config = dict(
    positions='rope',
    bias='none',
    init='normal',
    init_std_o=0.0462,
    final_lr_fraction=0.0,
    seq_len=1024,
)
MLP neurons of a small language model. Each row is named by its layer, matrix (up: input weights) and neuron, and shows model dimensions 160-223. Each number is 128 + 32 x the weight over its row's rms, rounded and kept within 0 to 255.
After each neuron's rows, "fires after" lists the tokens most often just before its 100 highest values on Wikipedia text that the model never trained on. A number after a token or word is its count.

L15.up453 [139 109 163 135 159 120 127 124 133 132 169 147 173 104  64  66 143 139  79 157 118 123 102 127 120 108 140  91 151 119 151 120 101 160 137 119  86 160  93 107 152 101 150  80 151  93  78  63 152 142  97 130 180  97 163 160  80 176  97  68 137 157 122 102]
fires after: " " 26, "2" 24, "1" 22, "3" 17

L3.up690 [126 177 123 127 167  53 160 132 122 126 188 167  95 178 147 133 161 136 164 138  98 147 187  74  96 185 105 179 113 113 144 120 144 129  94 143 125  76 178  87  80 162  82 152 140 133 175 187  92 139 118 187 114 132 112 135 125 151  98 145 156 164 125  95]
fires after: "." 37, ")." 6, "ci" 6, " " 6, "==" 5, "0" 5

L2.up517 [128 164 181 192 102 117  83 158 141 134 153 138 118 112 140 115  96 157 114 122 112 108 100 121 132 120 135 123 147 106 147 103 131  98  95  99 137  83 122  69 145 131 111 159 103 132  98 147 116 125 123  81  22 153 108 163 192 117 126 115 137 165 165  96]
fires after: " J" 24, " M" 10, " S" 8, " C" 7, " P" 6, " Go" 5

L6.up291 [103  97 107 141 141 104 113  98 101 107 149 163 196 109 119  95  69 135 143 189 196 108 147 111  86 110 132 177 137 169 142 100 142 123  62 142 139 149 144 105 146  56 146 142 107 106 170 179  96 104 178 124 179  84 142  80 105 127 112 167 139 143 106  91]
fires after: "\n" 36, "==" 21, "." 8, "2" 6, " in" 4

L6.up781 [140 102 160 115  88 126 136 139 151 160 191 149 115 190 156 171 167 112 114  95 154 138 195 149 119  35 138 136 148 157 157 124  94 113 152 110 106 117 106 103  75 181 160 105 156 121 138 148 100 121 123 176 139  92 103  83 146 139  89 109  96 108 118 119]
fires after: " " 37, " c" 8, " the" 8, " mi" 7, " dis" 4

L4.up428 [150 129 169  90 136 169 168 124 117 128  76 140 133 108  85 143  97 157  94 151 118 147 148  92  96  57 109 162 110 157 129 105 145  79 142 136 122 154  74 179  67 109 148 150  98 180 185  34 126 181 164 149  86 174 105 109 106 166  90 152 131 145  71 109]
fires after: "li" 19, ")" 16, " La" 6, "ri" 5, "." 5, " Li" 4

L11.up434 [126 140 174 130 135 183 149 103 113  77 125 150 145  93 122 164  97 155  93  91 155 123 146 149  54 149 204 141 113 118  77  94 144 144 153  87 118 188 151 141  86  96  80 138 104 129 116 147 188 120 139 103 129 119 140 203 142 164  76  92 107 162 126 110]
fires after: " " 50, "." 6, "-" 6, " the" 4

L10.up490 [123 150 162  86 194 124 134 134  81 119  97 124 151 136 131 150 123 169 106 118 123 115 132 111  78 149 176  94 143 130 123 117 110 142 109 123 148 158 166 152 107 108 192 173 124 113 130  91 170 153 107 111 226 146 146 134 141 162 137 178  75 153 140 135]
fires after: " \"" 41, " (" 20, " the" 10, "-" 4

L10.up414 [156 126 130 114 127 161 113 121 136  97 157 101 124 158 125 178  89 146 151 113 215 125 110 103 150 153 188 144  93 143 122 165 159 115 153  66 129 146 121 139 131  71  73 133 135 137  79  80 116 164 141 152 145 113 147 120 113 109 136  69  88 187 119 128]
fires after: "." 43, " " 15, " E" 10

L15.up761 [123 125  71 153 137  95 149 179 178 114 114 123 152 127 130 142 144 137 103 133 155 156 154 126 144 143 137 162 102 129 172  91 112 193 106 141  86 157 139  81  80 138 149 204 118 109 123  96 111  97 149 163  61 138 188 138 126 100 169 121  79 120 135  98]
fires after: "\n" 20, "==" 17, " " 17, " as" 9, " was" 5, "2" 4

L7.up126 [204 104 148 147 129  49 128 109 102 164 111 119 154 118 102 164 103  76  96 135 120 179  90 123 137  97 163  76 173 151 176  95 109 193 151  55 141 157 138  83 184 115  98 168 140 108 133  71 162 101 152 150 124 173 142 131 101 134 150 146 191 120 174 104]
fires after: " " 34, "|" 11, "weight" 8, "1" 7, " No" 7

L4.up792 [153 162 164 160 129 114 152 128  32 176 146  98  67 116 166 132 117  55 153 114 175 132 135 168 172  98 180  83 179 120 208  72 111 154 101  86 136 111 152 141 149 116 131 155  95 106  92 118  99 181 183 134 108 142 128  89 107 130  70 114 118 176 123 167]
fires after: "0" 53, "C" 9, " In" 4

L4.up410 [116  97  74 117 122 127 115 134 169  46 204 164 171 168 106  92  71 117 190  94 114 105 131 184  96 121 153 127 134  88 129  92 155 116  77 140 206 121 124 129  81 116 100 116 129 129 143 132 167 121 167 185  64 115  89 134 121 137  93 111 179 175 119  50]
fires after: "." 76, "qui" 4

L11.up188 [135 133 149  72 160 144 188 110 180 114 142 150 156 155 115 214  64 158  81 170 114 127 160 177 159 190 139 136 110 126 111  95 138 100 160 120 100 116  81 134 119 135 102 145 111 186 176 110 113 197 149 140  86  89 123 124  90 101 173 118  93 158 143 130]
fires after: "1" 71, " " 22, " |" 5

L10.up707 [174 120 114 111 112  83 101 172 152 144  96 143 181 131 143 153  88 176 104 109 118 101 141 158  88 105 130 160 166  87 119  97  96 126 183 175 138 123  89 142  98 153 164 158 185 189 136 115 127 148 192 144  83 122 128 104  92 134 154 131 131 113 130  82]
fires after: " " 80, "." 4

L11.up388 [166 143 125 144 142 158 125 115 143 157 105 140 193 152 120  98 114 188  86 171  93  98 136 128 125 100 184 155 127 145  94 168 148 150 125 183 125 117 114 137  85 115 143  98 125  84 138 179  71  91 185 169 116  71 132 148 123  98 124 140  99 108 115 111]
fires after: " " 47, "-" 5, " un" 4

L8.up639 [173 140 172 116 127 136 146  88 109 173  94  92 108  97  85 176 138 158 139 106 164 157  90 135 161 169  94 131  93 204  96 145 107 168 163 162 136 115 128 150 221 137 152 166 148  80 129 151 174 149 109 169 102 141 122 124  77 140  61 156 156  92 116 109]
fires after: "2" 30, "1" 26, " " 19, "3" 5

L6.up856 [191 131 104 187  86 109 121  83  83 116 159 107 200 126 134 136  87 101 136 108 134 186 210  99  66 186  81  92 136 172 151 132 122 165 127  86 101 148 140 112  78 126 168 146 142  93  69 105 110  85 142  83  87 133 113 131 107 147 149 154 117 148 170 139]
fires after: " " 41, "s" 15, "|" 4, "g" 4

L15.up258 [120 104 153 107  90 150 125 142 151 137 169 155 154 175 158 190  76 164 104 129 136 135 176 135 145 125 142 166 113  93 169 128 111 163 123 137  94 199 127 122 131 170 100 144  98 124 163  89 130  75 122 134  82  84 105 176 156 133 124  79  71 179 109 142]
fires after: " " 71, "–" 19, "-" 7

L11.up333 [147 146  89  82 130 108 161 157 119 177 137 118 167 159 131 147  76 152 140 130 165 144 118 115 100 138 147 145 116 146 139  99 145 103  94 131  69 114 118 146 115 163 106 145 169 121 105 116  76 141 180 134  65 180 108 128 131 169 118 114  73 130 119 101]
fires after: "9" 51, "1" 26, " " 8, "2" 4, "8" 4

L10.up732 [102 110 112 143  82  69 120 133 109 116 111 115 169 169  99 173 106  90 136 144 178 118 147 135  87  94 195 158 137 152 115 112 119 120 114 127 125 109  81  99 146 104  81 176 223 154 100 127 124 142 128 136 149 141 117 152  83  99 149 115 115 158  96 109]
fires after: "." 54, "1" 10, " " 10, " Mr" 6, "\n" 5

L8.up318 [100 139 133 135 167 135 168 123 147 128 121  82 109 139  89 127  78 136 100 127 149 180 136 141 138 139  97 154 188 113 184 148  75 110  99 132 133 132 191 132 152 139  93 114 148  91 101 136 190 145 132  74 101  87 167 119 133 115 115 116 140 122  82 139]
fires after: " the" 25, " an" 17, " a" 9, " his" 6, " to" 5, "s" 4

L2.up866 [ 70 136 105 147 154  90 147 131  83 140  98 193 219 109 113 116 161 146 101 146 111 105 165 101 114  90 141 109 131 168 158  87 130 139 115  51  86 179  91 145 128  85 103 131 122 131 118 141 177 132  86 175 100 178 140 125 119 188 107 116 104  87 109 135]
fires after: "," 20, " the" 16, " |" 9, " of" 8, "|" 6

L8.up465 [149 147  98 183 134 146 156  63  73 119 129 129 102 145 184 147 157 163  81 121 136 127 162 173 110 142 196 120  68 147 165 150 127 142 142 144 104 132 158 109 120  67 109 165 140 151 190  98 131 151 125 109 119 144 118 186 116 127  70  45 104  86 130 116]
fires after: " the" 32, "," 14, " in" 9, " The" 6, " (" 5, "-" 4

L7.up74 [137 105  91 148 142 116 108 103 184 123 190 160 168 135 119 110 158 151 131 149 171 158 101 133 101 137 120  90 110 121  87 125  83 138 121 126 119 128  85  79  93  85 167 136 146 112  81 110 147 135 127 107 100 148 139 112  68 127  66  88 161 147 164 123]
fires after: "\n" 63, " was" 6, " " 5, "." 4

L15.up265 [186 128 135  99 121 101 115  72 129  92 140  49 117 168 132  63  90 157 162 135 184  88 171 119 107  81 114 118 148 157 131 148  88 146  95 135 106 105 166 114 187 122 107 120 163 140  93 122 185 107 151 197  95  88  97 107  82  90 100  55 127 137 200 128]
fires after: " |" 21, "0" 17, "." 15, "2" 5, " " 5

L6.up87 [ 99 157  98 103 143 152 154  94 158 119 118 194 169 161 100 175 173 113 163 153 106 181 164 121  73 146 167 145 130 132 149 105 157 113 122 129 183 157 149 179 147  71 146 155 154 174 122 109  65 146 139 138  94 135 170 113 119 137  91  99 159 199 109  77]
fires after: " J" 23, " N" 16, " M" 10, " P" 9, " Mi" 7, "s" 5

L15.up458 [143  86  98 106  58 119 127 118  97 164  88 201 150 126 104 126 132 117 123 150  97  81 174 113 168  85  87 127 203 144 167 144  88 160 145 141 105  88 132 140 116 131 148 118 154 175 142 147 133 129 134 158 124 123 151 142 160 151  99 137 124 146 124 104]
fires after: "," 19, "-" 14, " July" 9, " April" 8, "|" 7

L14.up47 [ 61 184  98 110 148 167 201 155 137 156 112 156 128 130 144 187 180 137 136 182 195 177 107 141 142 184 152  89 144 150  87 124 125  92 136 120  70 127 118 116 108 126 155 175 130  90 161 112 141 174 134 145 136 143 123 112 107  43 160  99 170 118 147  99]
fires after: " " 59, "ry" 5

L3.up297 [125 135  79 148  89 123 169 153 124 117 168 111 180 128 154 125 116  77 110 152 128 165 121 155 120 172 116 162  49 130 138  87 131 159 103 145  97 212 112 111 117 122  92 150 137 170 108 111 158 149 166 145 102 121 170 131 150 120 114 141 118 154 173  88]
fires after: "." 22, " in" 12, " of" 11, "\n" 8, " during" 5, "List" 4

L14.up142 [112 129 120 119 151 137  75 117 143 121  78 125 130 129 162 139 156 129 123 152 126 148  63 116  78 113 137 144 131 126 159 156  96 172 154 161 129 127 162 138  72  79  97 142 142 154 177 115 137 118 135 143  51 110 130 170  91 115 118  55  72  61 189  65]
fires after: "1" 27, " " 23, "\n" 19, "3" 7, "0" 5, "2" 4

L6.up100 [133 128 184 155 100 108 158 145 118  86  79  66 155 146 101  97 101 116 128  99 147 157  89  66 154 108 122 196 127 149 155 114  89  99 155 166 134  99 135 125 163 112 124 166  76 131 138 113 131 133 135 134 117 107 152 168 105  91  48 103 110  83 201  48]
fires after: " " 46, " to" 6

L4.up857 [ 74 107 175  87 197 150 190 136 151 102 125 132 124 173 152 129 141 116 138  91 111 145 118 146 134 179 150 153 169 129 156  95 134  90 138  74 131 114  95 134 135 137 131 159 193 191 155 128  90 188 124  96  77 106  66 121 155 146 143  75 131 141 167 102]
fires after: "s" 15, "is" 11, " as" 9, " mi" 8, " Mi" 8

L4.up481 [136 121 111  99 159 110 117 161 168 163 133 147 135 106 106 104 105  99 100 168 185 136 106 141 171 154 173 125  80 100 154  69 158 140 150 137  93 145 151  93 194 200 100 176 153  64 141 130  78 111 125 179 144  52 172 123 149  92  99 141 198 152 169 133]
fires after: " " 27, " No" 17, " F" 11, " W" 11, " L" 6, "P" 5

L3.up179 [140 135 150 177 153  47 131  82 158 136  91 110 164 107 109 146 145 151 128  69 151 144 101  78 169 136 125 136  88 171 118 154 113 175 165 130 141 150 123 175 106  82 146 152 142 156  45  98 167 129  98 152  18 153  89  98 121 127 117  70  81 120 139 108]
fires after: " " 40, " (" 8, " did" 6, " \"" 6, "″" 5

L8.up329 [133 142 166 125 135 103 118 144 128 187 122 170 123 132  82 204 135 142  88 154 183 143 181 110 136  91 164 149 145 176  81 104  53  48 165 122 150 171 136 118 119 167 124 134 152 105 144 105 142  88 180  99 117 112  89  69 163 133 142 180 127 146 118 169]
fires after: " " 32, " the" 12, "-" 8, "0" 4, "s" 4

L8.up322 [115 105 194 147 120  86  99  83  77  82 152 145 130 172 122  95  96 134 132 139  93 127 104 107 151 144  92 141 178 142 134 185  55 139 193 132 115 141 131 153 149 127 153 163 114 131 100  26 129 162 152  81 105 129 120 118 116  56 151  83 134 125 129 150]
fires after: " the" 35, "-" 11, " |" 7, " to" 4

L6.up139 [167  80 142 140 148 104  76  73  62 159  79 186 213 184 119 137 163 181 131 140 120 118 125  78 132 123 172 156  85 101 149 173 152 116 100 110 100 153 107 170 140 152 128 156 148 131 115 137 101 109 148 159 159 131 131 152 128  83 148  94  76 125 130 157]
fires after: " " 78, " \"" 4